python train.py --n_layer=13 --d_model=256 --n_head=4 --n_kv_head=4 --head_dim=64 --d_mlp=768 --vocab_size=8192 --activation="gelu" --norm="layernorm" --norm_place="pre" --norm_eps=1e-05 --positions="learned" --qk_norm=false --attn_scale=0.125 --bias="none" --tie_embeddings=true --parallel_block=false --init="normal" --init_std_qkv=0.0477 --init_std_o=0.0477 --init_std_up=0.0477 --init_std_down=0.0276 --optimizer="adamw" --lr=0.00132 --beta1=0.9 --beta2=0.95 --weight_decay=0.054 --lr_head=0.00705 --grad_clip=1.0 --warmup_steps=496 --schedule="cos" --final_lr_fraction=0.0 --batch_tokens=32768 --seq_len=256 --doc_mask=true --z_loss=1e-05 --train_tokens=278200000 --steps=8490 --dataset="wikipedia_en"
MLP neurons of a small language model. Each row is named by its layer, matrix (up: input weights) and neuron, and shows model dimensions 64-159. Each number is 500 + 50 x the weight over its row's rms, rounded and kept within 0 to 999. Numbers have three digits each.
After each neuron's rows, "fires after" lists the tokens most often just before its 100 highest values on Wikipedia text that the model never trained on.

L8.up193:556523529534471479450452514446450586539473476464449511452459623513473541373533521498418524512562517468552441385422552463478548521479526486545549447449501553484466405595480507603515533440524466439473497507484501512488531536528503504528583478526548482400511579474507471554504517495420446580
fires after: " |", "|", "|---|---|---|", "|---|---|---|---|---|"

L4.up226:476534425504479461474479420446462431423502488516538453498503376449440547432487482578512475475576439546498543477507547488474579525409554515567429463492502449494490564573510481518404521425498479497550477478472442438493558514467488506553475517511530495445557503441565443530345472589460531485
fires after: "\n", ".", "P", "|", "===="

L5.up664:506550505501510514562515536484518485540511526600474401478429527459501531504518457597512458482473542495463398417524511464450482438551446442493447462513439489487564467443407519496415571611553542457497531527539419512423510480583466426427406491513541481472447494464451623456490414508506559518
fires after: " a", " the", " m", " M"

L2.up330:567514450402464485470546545452567487500539484502463543531438541566504511514476462523498509577507496529534511524503434485530509508629503553514604460554540426439532506507438495563438490339485477489486513436477490516560454502410502518483573479438479443499457523483524465575499461577464497571
fires after: "\n"

L8.up286:508498447390555479456440519421459511510449510468460449641450593483558491499541525457470444438584445506565513501472499397533549460490512507442436474529505484452478554522450481574481541504497513468516548482538499444408555567541600471511512380490527420412484559474512571423417513453548434575
fires after: " |"

L2.up449:460530522568417543388521515409497521454509483500507507533467566537432460530405444480537667512536473523480585519413502431490522486446512498461509505598460506508532452547456443632530556510497517512592597422515509569537595492527656531450476573459476520407478438418408546459417478534474508604
fires after: "\n", "-", "|", "Personal", " A"

L4.up111:511563547501465476352487524569549558446448495509486617490518460515588492418475507546472448529496553546442414548574449554446504401375450545487565516541506513482563530513508412404488567413572562544569387553460449561501595460533528488473510519508390482374491446509510483508503444485425550540
fires after: " in", " on", "In", "On", " In", " On"

L5.up762:591529519489503508453495502510595500477505424581467482569487529538467495431525467461478518483549515566425495378595441527429531443539550555550561510521561547524591385567429421514525509433461443510602495473489487507442438491503517540491572418475452463595421531438504473451514562529494570576
fires after: " in", " on", "″N", " to", " In"

L5.up156:412616551531481467491517525484482457456474634513422516510470519530491519503469568500490460637510472593486468434468503522530513536585442484478541559488575499499522394462484572601512503399551478568480535424478534587549555481448573492509562579377503466523468420532523535459495470536450524488
fires after: " in", " M", " of", " m", " K", " C"

L3.up25:407502536502482474520488504465534542436506483498429496542478490428539449510490539544444528616547550455551432480488555471478558472488564551470486457450486536442548450545468461609416518482503466554599575424483425561467555475475448479569472542495450565396456456517477543438442534592496416575
fires after: " |", " 0", " 1"

L8.up407:380528554522564430521517467491570526504398504550523504537495558603488443449487516494540480501545553462445457565504531446483529433490487478453562430508472489417542374539445450565406572485463462576487521393513518565491500537464553499557490549496501439552528529507544499540556493502389534506
fires after: " |", "2", " +0", "|", " −", " "

L6.up565:534478498558601538524546411472523533497528543595534438464485542406427432504378494466432514480528576544443467563533608435541512509542476510415404493534550527529462429483530537545523526472570554529545580440530397514425548525527559386459541498483494427475510550418488509571420460548435576546
fires after: "\n", "|", "-", "1", ".", " 1"

L6.up22:529549521532578423457503531531593510362569522473573353441464536530523558554496480480551547475602504461538475533506438582467489524482432506483439522586579467506448547432457476563566488527537519482519546480596504530507560542443470448419469545376552524470461495527521507471472495441472509519
fires after: " L", " l", " r", " R", " Cl", " Sl"

L3.up264:461488480423463521504489510479529534518505530460493541526552544492462432432497534524485479479492532506550530463539540439516620471493555532531520513555487500421564402635494500581562497476465470484539644487570468418470538435457481548528474542472493514407469432416442531566480526476442445561
fires after: " |", ".5"

L2.up157:532595557509476413587523512474516463519486485540527601476515524517487526473477556505586472490596546590524485535607495503427527472430558470566536474490424406498578417542455484529531528462549509578595514448449434491532563458495592508495481490555423544515414545509503537615503533577437440550
fires after: " |", ";"

L5.up513:478469531429441482431487483499550542594582464469500481471439544521477519382467591444452600505492437457571420455558529491478580563492533467666538532444558522542563453592516502505555478597469513526452535511395452505445494552531489547549538500482501437425538464467539521538511519489440463518
fires after: " in", " of", " for", " a", " with", " to"

L6.up730:470605507489461543534553532519501521583428462422538604593494418514454566585500490587462532479455481558626520514568554541493527435442507472553547549518506438439527473583491365442389420471518547598512403422501528493470468465447476566583541546433513442518505474547458586440500579471527436540
fires after: " ", " 0", " L", "\n", " Ref.", " positions"

L2.up676:430480491486485438436499440422504461470509421465508473569542516548493501405475488519510459559567444514570484449499469536441558470388536437454520455488471490479530488509519465525451543487499580508536427432478461521490447476584538546580582549424441461474378418475488568498414521523416456633
fires after: " |"

L2.up575:512468509518566586532566526429492498511518485469510469538422510405504406553458534470451546595551519530506552588460597502473529380578485517428476534433577574524517527509494542538475625460519566451534511495492458454503555445496573433410461609486481459419473445484421445417531476498498560594
fires after: "-", "\n", " •", " zone:"

L2.up735:518504420555432527523468427541519482447534514490570609459367522450534421564538577542575517533526460634405521516480405463456481425394559603508521469491489559535545568419511569539449506491528527481480526409462487527456518378451456458481485543523562456453530510583488484545521556548473486543
fires after: "\n"

L3.up128:564433515498503520481537497486496574459550452524460451428391513455439397474383511469460526464540472580468531432476571475486568556488416612418496427549511598456521462443427562550419491502499535437493574468502403512485502383482520566346544511505575473445531525526498469525519496470511568600
fires after: "\n", "-", "|", " He"

L3.up143:427538483518500576537441381448488535552512404517514537509562568395513461543541498541532517527501468536522547473573542446514528554385472458544475543524497473535520494475469495565524657405512537478523585443468394580524518472429560427564496535493534443463443526436539560520413409502429486550
fires after: "\n", "-"

L5.up347:504523583536436447467477454501625492536550496489472510446399506443503550530415478508483522505508487571528524470515516438513519531499507480472462540466494452528501502545466521518411591586459513543508519539489461556519471523492504448392449447496544483431485436534536503439438501499592488498
fires after: " c", " P", " C", " pre", " p"

L3.up707:458516568484407470386459432428540444559433524519478542482483455424614484513505510485543508590500482529451502520540412495432481503488517575558566492450501553607485545575444520592453504442425469479547483388468551486553524455444500486510528472480535481510518486590586504503522515511532482459
fires after: "\n", " =", " of", " |"

L6.up262:582512551524504548576516482530525562508420415511489601559471478484555421443500476533473495488470384510428456533592355511414498457428592510628523445486523514550476540568453512536433538423512587446629500429454460530467597472538600463462520497412470442524493460450453502544522499486512592487
fires after: " the", "In", " early", " in", "From", " In"

L2.up87:524484547537470592483523476448462420463513483544526615557435533428417418546508479549474543511527454508498510536558516473443567421536471524469451511508472523565498583563554523566473406444504494457467539455462524577561522310398558499432486500486465509596506503532539478463525521515390543502
fires after: "\n"

L5.up107:565508450510412431459538539473494550596393404548474380453432498518511517423434529534448559495520460544517477492568570474387512519422545533514650531572526430556528495523436512527471487513481464556561571484470416548551499543415491488468427459422391381504498477425488487443468578508467526592
fires after: "\n", " ", "-", " in", " Time"

L3.up711:523491467519470544442508488501480535461449468513528506515490550435430451422447474476483497537492425530546524523452525426501608456432493575413543516473487504482455438428483530454452489458525556432539573363499487579449566459459645537467448496490507542441572450506468423526456521517445514493
fires after: "\n", "|", "==C"

L4.up660:553514547514499486437425528513490506527447494485482589550534487511436440411548480484492502492502535515511531507591433530500534543381552467424507402526476444490580472631527496538456439567477564543517459455524436464546542454499559516520488525543468488403579543585455485560471508528451481515
fires after: " |", "s==", ":", " World", "\n", "ography=="

L2.up561:488507516523435535482486483489602464467501527448525522592410477406368526455502467493479503506544455453600472569567516546491567516405538495489430603570502512480493562544487526565568530614436527551553461463479468489512511450489477452513531392460476449497522515521414584488473513422464549504
fires after: " |", " 4", " 6", " 4;", " 0;", " 1;"

L3.up750:461507494489520522442440498453505552491616532521559543562589526379472456536505441502477575465612436472516425480503496455460486394442565393576435449511465470497494578533467465568467491497584440450470474454487436435505493509510506631619525533460525463557516472624376499524487563512601539504
fires after: " |", "\n", ":", "===", "===="

L3.up168:541489571474530518491594520498517510484542527449507598586525566506531510530502463490466476580530539540454392476550497405446521494505593532585527541516504488451545580536512526552512569441535447523525500445478483489511561365414554455465459573435562455461488443558473529482477544508526474617
fires after: " |", "\n", "===", "==", "s=="

L4.up516:473509506411447514464483507548470506467525548471491550520493490553546508555469593519469602582512514538521507513430487427571486531491536536427414474581513538372438443525445560503487547508483394493566582553534472467579525597460568512473467520489525567464601546561510450577444450492568396449
fires after: " 0", " P", " +", "_{", " V", " 1"

L3.up763:426474480425543448426431587470482506412501522470558476604532481515518549490502482415450511555539501521540471460502430531484526511481558415451499489512465450445541579464457421549561503575550515508481462574453488555451510426556521521579522543472438459458511464591522580525470537520472498511
fires after: " |", " ", " —"

L8.up420:492456413477436442539580561411414486534463478507474501516432503473580496424448556459564472423453443561531516491452453455517521571425497538535607367490465476550560468497427444579441559463530492536464493430371434581532539469511580523520472590440447476398478567512470431472516509544507620444
fires after: "|", " was", " \"", " a", "-", " ("

L5.up680:517475460454526641456583510474526520405469522540472554525444500528471443602579540554456470565515454572559453440480433568464556498417542448523604503607444424482537478568472523538551545446483452475548511472496464511476522582433586446377393493470466541463571480473517443486436615515513401539
fires after: " St", " st", "St", " un", " Port"

L4.up575:594513517442460465556493461468495508385571545566455528519566474435475486444543504520493467492497504501404453527438546501496492438500548454549491544508489598573542503502476554461537488571418514538558484519542428572538542428457474507488538509389539450459586423551557533462542559535461444454
fires after: " in", " of", " the", "|"

L2.up119:456577491486536444550486408565553486472504468494437577537524535540558459450522490494522553568496489518450459481630565561480473396473546452580471513637488523533564451554510493501492400435568470524480504438502468489558553404425519452558479463466428449553506452525452520524535510546488481600
fires after: " in", " the", " to", " from"

L4.up43:530519404478475496481533571472577527486522514486554533549456533387503540463482512577495552537597467493510573553469450518420552526496474528444519516566510488565555491494488463542428552462533499525424502425392391553443525369397537535526535535368509463571492495527512503551454565537444523617
fires after: "-", "\n", " 1;", " 0;", " 2;"

L2.up212:530492502477439389480559481504640481461516504577452482568544574471567516495550572427556456483563426481509533483562410482465530423509576534461529521493426514547571513486408481681560549584502523484540400509509488522502571476434478554579570478544490545487455528487487523550597521498453491518
fires after: "\n", " |", ".", " =", "s."

L3.up756:447535471472483531492515492452518479421403548521507526512435495411430512505521561602461589572470488548483532531479528568460520496378545577505523436513471613453552504462430599558499503507561594506516656419439498430525525440499461482423401459491450485456494463502516421454522479491495410543
fires after: "-", "|", " |", "=", "\n"

L4.up214:494514479439445524506510491435440426561353507443540529446521463393457544464462621503438492429480475494576433444484557450550485615406574527535532518578651577529523358477498499551507474505482480542518537484472505523453530440490465472520474567522471560315512509392531536581362543618498416470
fires after: " (", " \"", " un", "/", " (S"

L6.up2:532602470518559530601552450486458560448517556468532426541515506529542475396391529546484528583528518519566517468537492518483555423457572634542399489509500488478491505465419539493479480485510579549523475496506478531393529430525573438476497500556453522467452467523533578434515516497473536505
fires after: " a", " the", " to", " b", " h"

L6.up368:551599526581584418435474543478549430497491545512490503606452531472507487495506464524514487471554539445546449516612444530464522464441528550486474449614439463502587449469471452493554548536449516483553469508450381559507553487494539516605510480506539501450423422478548524463439492542525419515
fires after: " |", " t", " W;"

L3.up681:420498499455567496500491492546549613552425485513500523491507601508516433523494518430470526556553432502462482494480412514474509514479532548458602479471461619560489484563498509573423581386489531381577544454567497550448570449531526481467516502536386446548538491413574514562447506542412525542
fires after: " in", "In", " In", " the"

L3.up359:484527452482485402531518425455483554464510489522452475525523527443398461362440514484434541581554490468582453451524462469441555419460521454532493397454548442453473413573471414556563510496408492549542494496483402539474538531553494464593508550405482442473565463449482564568451521471514476514
fires after: " |", " was", " and"

L2.up605:480471588513515432495485483383508509475542465542555536635533488563504465475416459569512486520525507489465466489501395481521468470539525511473452497545515426483511483591469508558450510555498392507613492435629501547461556632404592514537529618384554479498469458496461563466470487483538480538
fires after: " |", "|"

L8.up466:544594426523473515499541544503481483463467519512540422539462462454474505444478605564449499462589566466510508429449551472419548447465546453499433553513486429458449578541458534535527487508448531578520418531516578598517564557518548431521557506479535510432565508488510528541462482513458520606
fires after: " |", "|", "\n"

L4.up472:498476509523522519535376420513627478442515502516475481536479514415468555468465494486477450546515408502548501543521498487527553532421486520504439498512599412555493458449425603562445461410560533511555443526484504563518553488501542475487493526481540458451540483489482497523561420531507540492
fires after: "\n", "O"

L4.up88:514539525330390496499555419503520560547514462423575540559439488480477538467523536586538507534564506555466465479553497454544515465508547578560508529515527509512558461517451453562502500370484457469523540495484531462534484519430572427502455542464538481454470490462520421538453515471433463556
fires after: "\n", "==", " =", "-", "==="

L2.up629:500507565506419527498461430514483561484480508512531574453445509466429494597452495517505457494509453510576480565446518537425570424441518631460489515533482550482544458489486535621468520467519571511508457436498368541505539455461455496477524565490419512502463519387451565567509542485529492528
fires after: " 1;", " 2;", " |", " 0;", " 4;", " 3;"

L2.up741:480440510490549497514521529441547550447595529504511486505462533455518542483453448463469462563446486577429530520480583475499521421546530534472419558532524569465467548437435541510422587461548419478525574496514455483539688438518571560514498550474468495511564471460448475466411467550527532573
fires after: "\n"

L5.up203:546497449494508564628530442442542503511452531503493409503479489560498547415426571584581553562506470432512478394550582436488513430423494545551423477525481493532543506503467502479492503539435528415579531573468350569502520433455474571442451453485571424552513368460544616531432421516414520497
fires after: " a", " o", " the", " an"

L5.up632:604517564399479508430546412467539487535537518560441545530438585514433456520520485569564503595536523617576533441498531486475524502578511436463458480555480442558461481504498460547503440545606452420504576429508511524443492471551464508452528526478516542492489462461551505447509587558582423543
fires after: " St", " C", " c", " Sc", " Ch", " st"

L4.up644:529449439488459532487529534493529578344540528491529494534527461522535549499470509495481453527514444512594516444527504467526454498559511516509518461525552475500501507498494500539535534504436436393543455478570489512571542428469527403435464482516548553473515486625473586572479488442462483453
fires after: " 0", " X", " 1", " T", "_{", " S"

L6.up610:542481513443446487516493474499544602488498518477555517567564538457422518407509399519463423505596529521485485456594503513436534443507604503480493494536493512466616516509494519501563583483513585606462466448550478577476508490458485516586579488506565359563433487481446632571493558427454529565
fires after: " the", " of", " a", " to", " and"

L4.up633:449555473497490494592556602408487518416543498527518546555523476565531468396515482550499502541513411536527469479527589513466562485551566551504518420595487490509567513514450421524480461408458530614555440457578476438482517534469493454634457521510542455520485542487527428522515619461476588510
fires after: " in", " the", " of", " from"

L8.up44:542473480351521602424419489425469600459489479488504449492489380531464516522618504473516473530475481592511544366553568523478475476511506577576540474534521628624539617493521435554525532483494534566562535414565450484422456481487594510425516495530492545507506420575538505485473510524493598559
fires after: " on", "On", " On"

L3.up164:495471585488576432519538441543452471396457516478476540598550481540515508538448501462406491438559431474465440452577534624487539376509496483527459427646539399487544564519458488561477474367513435524562522476471507481561518506371589513612499506500508464560489544487486510440520433506529450492
fires after: " |", " —", " 12"

L3.up43:505468488639466436538450451521526497407576481548548546449424585500463505416503433516565453482476442469555580512514571461481519437506504556408471462552533584480477508507472539547450536539494572487510537350501504521436559439513552528426500514494489452494559456468449465544443424566448496589
fires after: "\n", "==C"

L3.up742:443546471503599518547494496508487488387584498410509541567448466568517467501524524489445529533593409535576471468520515617518543442480584511551611434490463434527575525554527469543428446605585424486534476506481452460562512516485531448533504448492448457532482488591468578456492515546469458546
fires after: " |", " —", " "

L6.up586:459555558483646596501581514416526574464523476530570527516431529492440517521451460504490415562526440527438491524434486517409562577383547487528521448500392451584436575503465536511423511534547473493484531444554454519482508505490503512500545533503491499471494507561484441539414539452463487490
fires after: "\n", "===", "==", "===="

L2.up82:511544434429530460476467530495506615498610500486541483502552513543480504513449543507457492554498474572521505538508453560527485451451453645509532485470508481415458478438473584540449544513480462500524482439501450563525579521472467517507560502483401487452557528459540462502469587578511473488
fires after: " |", "\n", " 1;", " 2;", " "

L2.up537:522482462419485444581473443445519506460505520594419556481444560438463495441432463475508501502485390479480502646440544578454463386505528543473490551508451565548484529499441470534381571383527573436563517440516523505485521429473557421470531554515531458475494524470454508442482488473492555523
fires after: "\n", " career==", "==Career==", " life=="

L2.up286:544527501437588555488490542471487511571491510498502574581586570575465478506463479584475422534567479466511475455452529437453552422538525448501484456462499469548428531559470508564524414538524452520493514518545472510492500448456485501442511478454633494389550450521470538566397484570467522537
fires after: " |", " Format", " 6–", "–", "OR", " CD"

L3.up573:427553502515527571470451565473457516427490555484518551504428455427486580580487493441493543542601459513605437486597597517416557374489580516551501415526457460465546546563479444461440500505592437520519501509449486455577599468472539542562516487529524506478563429537417565502528483527508541545
fires after: " |", " —", " 12"

L3.up240:413571494508526575569559483459582413432486473506496481517404519469518458533506433502497494501521443522463467532497525468491465462554538445441570538547476451512568484510510554494424527503603542476605482521472514510559550475426605472556472412460519479536507458474538469450476552513485515548
fires after: "\n", "==Career==", "==History==", " career==", " life==", "=="

L6.up531:430499576472492517388450429468481481489392455556487394437509499566518468469452521531499581553540511477544537381530534492550474421471433486465440516560433488468450461504469533406504535488513450518520533473555470572460516573556538520529492493536565494505395502492509492538505453437515454522
fires after: " g", " C", " c", " G", " "

L3.up316:487486515552540498530519461457466576465538545528528441607490541465453556498467486616491415518541532575492524519427528482489581473472556566398523533580432508549517534420481532592482438548521586468565568427508524412463598380480560505423546569581555463438554484578445459497504473523473535638
fires after: "\n", "|"

L2.up761:549481506559487537517544518479572501521456544480412585575452517549439526524532457520433516464552511525496555496523496382540511443509465475548431446588481564508577517528489539523412400535459566532521483492557513489591487450429520544635507538398522432530599433501527561544487501550526489528
fires after: " |", "\n"

L5.up720:493463463460537468460519472501499469448431524501508546461474545578513417373450527560480580492558445559566465464524496614492539507504411504497542427499405434522462426537511504513431491474456409522477476548529567483522529523469462400471479556468479449476482550445564605422522480486427484465
fires after: " cl", " r", " l", " sc", " p"

L4.up218:552446501517512452440399547509488536527487514555399528475570435537576534510488625532504635551506471487527535470530516478459526525533531455596486501545533469491492468597469586478529488509496426499570578499452511598576543468478483480521581582385584496539409434568557574499484478554500423511
fires after: " the", " of", " and"

L5.up162:505548450456368465505510521500525465489425426528431511484512542506556496470547486505476490462508561472541525450511507413417543490527529532466538401558504549587571459556449510546456531473451450486477445366449385523500540481471540491523511477494422456455552547528498494552523502556438502674
fires after: "\n"

L3.up618:483526451478631521481512512451550458453485515422544512565469454568418542511498491514434508507573460574357464435533439597484538391425525465474525483548542430417641519522476466505526476465510491557573521497486403485460458470552556468500550468455525534417495487540446538499568478506428467487
fires after: " |", " "

L2.up568:551554464558533485501515452507512507522523494509541565532420554459496458510434500525446445612521490523551535560515574563504505357507492544433516568451428598520547524470543485569499586530526618521506527451482496551437533498520576462360507470476418451499565446574580435563473490533445536534
fires after: "|", "-", "\n"

L8.up173:610511505410559524560447475447533501554511522564493533532459550375486523462458525426424512552589583479533544492513529422480498392554480527483467429528591420505444566458499520416505560507472499458510504533484501504484470561533539465554528487581483497521515555487495549486460591400488462552
fires after: " |"

L4.up53:527512540466439461476416471480507453487453498538516551530388458488528489457422560452515455505522497532525459595520530413490567514489536548486481515440586539493564526532517484484468500487484463467444514428568551544523559498371523508521490641461602521496593496524456537465517466469461413416
fires after: " |", " 3", " 1", " 4"

L5.up56:480510558522451483517420488459477518508459447553540580465473540455490461514491544550543452477558460534576524501502493464467469476502489568509404385519508556549453426420427545559496524542375573420481480382555480422433459422488543528460553563437482495426497511487474468565504499515440463440
fires after: "\n", "|", " 5", " \""

L4.up387:468539493410524482522412466450421439532385516519519592563406475493505587554552533478511480492473357531461555527490549505556492553510504551514521445539511526595516478504472587511455572531528511474539449513523545541519573435432564485480600519454535486513483444481556445436501418464468479474
fires after: "\n", "==", " Mc"

L5.up432:495497379496631456493459399539506514569402525522493446527565523444528440511479555409519582457580559498506423532485507350503491490485509465456509519556485479511535552516477518434454441508509523505537497499528434601521500545445519554587594531486562469569505571482497498481498395535546525513
fires after: " M", "M", "V", "D", " C", " G"

L3.up713:517543556470478578534488511521480586517619478469516519598469460460532478466501489566502532575517504588496450509488427440525526521407558572505461567567455540489461537509425462568427459559522436471522545423428462497482587489492563450481552586479586434395500455456497493392469510510505627555
fires after: "\n"

L3.up661:533537515514513441553497447539479503509363492486442468478488465471538535537480547522474490540479444511464485521431445481416524474542549504456474483535444506536551548404442576533503544519458505520578468519446464571518569569487564517537489573458612515548430479484530527572591471536523455525
fires after: " the", " a", " of", " and"

L6.up126:557494435568562552458509379521544551525517441597521482533519525494411538476571401439491519442555500461491486587555522567434467458551500468427475511441491534677561533568483551510427444436550543510554441470553418500535523435427506479603609455502564457629453506430441498574436479490516619535
fires after: "==", " ==", "===", " career==", "==Career=="

L6.up759:581611489501493500569481523495574497419498511622466512474406473463451515336477520439511433529562439489538462532506572535387507508483435562485515475564480481456463562422563618454518550515560544566547506538535484482543490513423540419574544451496428460422529542585556521461468517502482476465
fires after: "|", " more", " |"

L2.up546:562492581540484505489564369513559479449556472556580622471556538469478531526445548491495414564499495564591496563519515492420543464515568485393504491590572540502518517473480513540435539502463566456585432422430443518498572374408571501457420492491483523488500452537484449476458557500454528533
fires after: "|", "\n"

L6.up376:452421529486525431459538472464493552493424489404463512512461488503373523456577472515456474448469511542425467490601574581486543443432530553608588421485539563518517491479504477556501510444578530500542567434490481475438516501433501469494446558556572459516488454446530534440492540519584605526
fires after: " in", " on", "In", " served", " opened"

L5.up506:525477512505493536527420473477504596512508506566584438488501532492483447478547501492550514545530466610538599564491478494481487541481517532449439450475563543508503541434508471527474430425461590539524444368491521587429520460457577458489497504482585487548505467458454524572467476515453460440
fires after: "\n", "|", " T"

L4.up413:550486534465397528593559420489516558477459480420469503511496476448435549440537509487456476480464522602437454434557571565382550434539515645574587460566525576552456495470451537508493532444422476505535535438525432514533552460427575509492503510416509487499464441459574511444601443532418510543
fires after: " (", " the", " in", "In", " In", "On"

L3.up257:378474399527610528470507601487562577512444543403442465514510510603470438480521510447488562496493493585526451448477479526477523477572513481522498473571416465460647511431524475469546506575548535486516443495482446426541485484499563499453517549440456515426515377578514543528476543552572441453
fires after: " |", " "

L6.up564:502457471451585463495526475464562446454443507528526493472526488481457517540552569492484567469560452573557480418452399532535505543436482591472488448555522398624540540522470494508479526463425560452459589460559493536549536557486435531410445534488465448408385458567488506595473484495436468477
fires after: " ", " g", " St", " L", " st", " Sc"

L3.up365:528472474508421569516476515466519513473561462535433461508434527425455499500435471507556495461436475485547486572438537392420580522453410423420545508567520532500533574478474500534484628524478570469549471420510441580514618486401495448472467535511551470488526485385469464571487579655525455489
fires after: "|", "\n"

L8.up85:577571529409474534488522484419556558489473574543450441566514583602540459494403462552499462583476492484507443418513489533452617553483478543531374430391539494534517523506487496528470588438473563507476619491431415460458532514538546538485571484453427453438516463505558496537510519437426513567
fires after: " the", " a", "The", " The"

L5.up564:505521472498506489502435476478491546371476448391530529526509495501550483496512425522450475598663471552427462470477527597460523456441572539479515545507567528533537457514486438471516477471435473503508455600550473531557516557550485508438485566437532544393475573389562508447503560524492574537
fires after: " cl", " Cl", "l", " l", " Mil", " Fil"

L5.up303:521642494416481471478480532497545507523542486575554479595473517478514529488504572479506509547510491486564561581537456463461493417540542530490496451518461498439535483524544507490408540481544524470562522503525423529454477418520528546476487469506477522532446405534516598513475495462478484585
fires after: " a", " the", " W", " |"

L3.up438:500516478461503476434494447407508551515487501434493484506488515522472453504496495598505523573618465657440476510473539550443524477447596445485631491488447473501605470519470522499501395421516535529498511499436459511511491424399514484447479547388478538476481515547568510599473462448491541547
fires after: " |", "),", "-", ","

L3.up355:511498498479490487514523497531511479520531481493481457522525510510517462499491565431425497474562493534516468452587564496438529426439526522603530476547471463497632581488426512582521546541545481516566477511483495452492586401303512492558581468507559471545461419534501626465490555511470469430
fires after: " |", " —", " ", " 12"

L6.up414:466538510435432474435510500442472497477453538552394607530402521402458495478518412518542478569566462535530426468337454451492601506468463553411525527535530484532508465533461581519433508504481495526461472411467532498515564479559444513508573520486522507543521508446538488488510491520530531492
fires after: "\n", "P", " $", " P"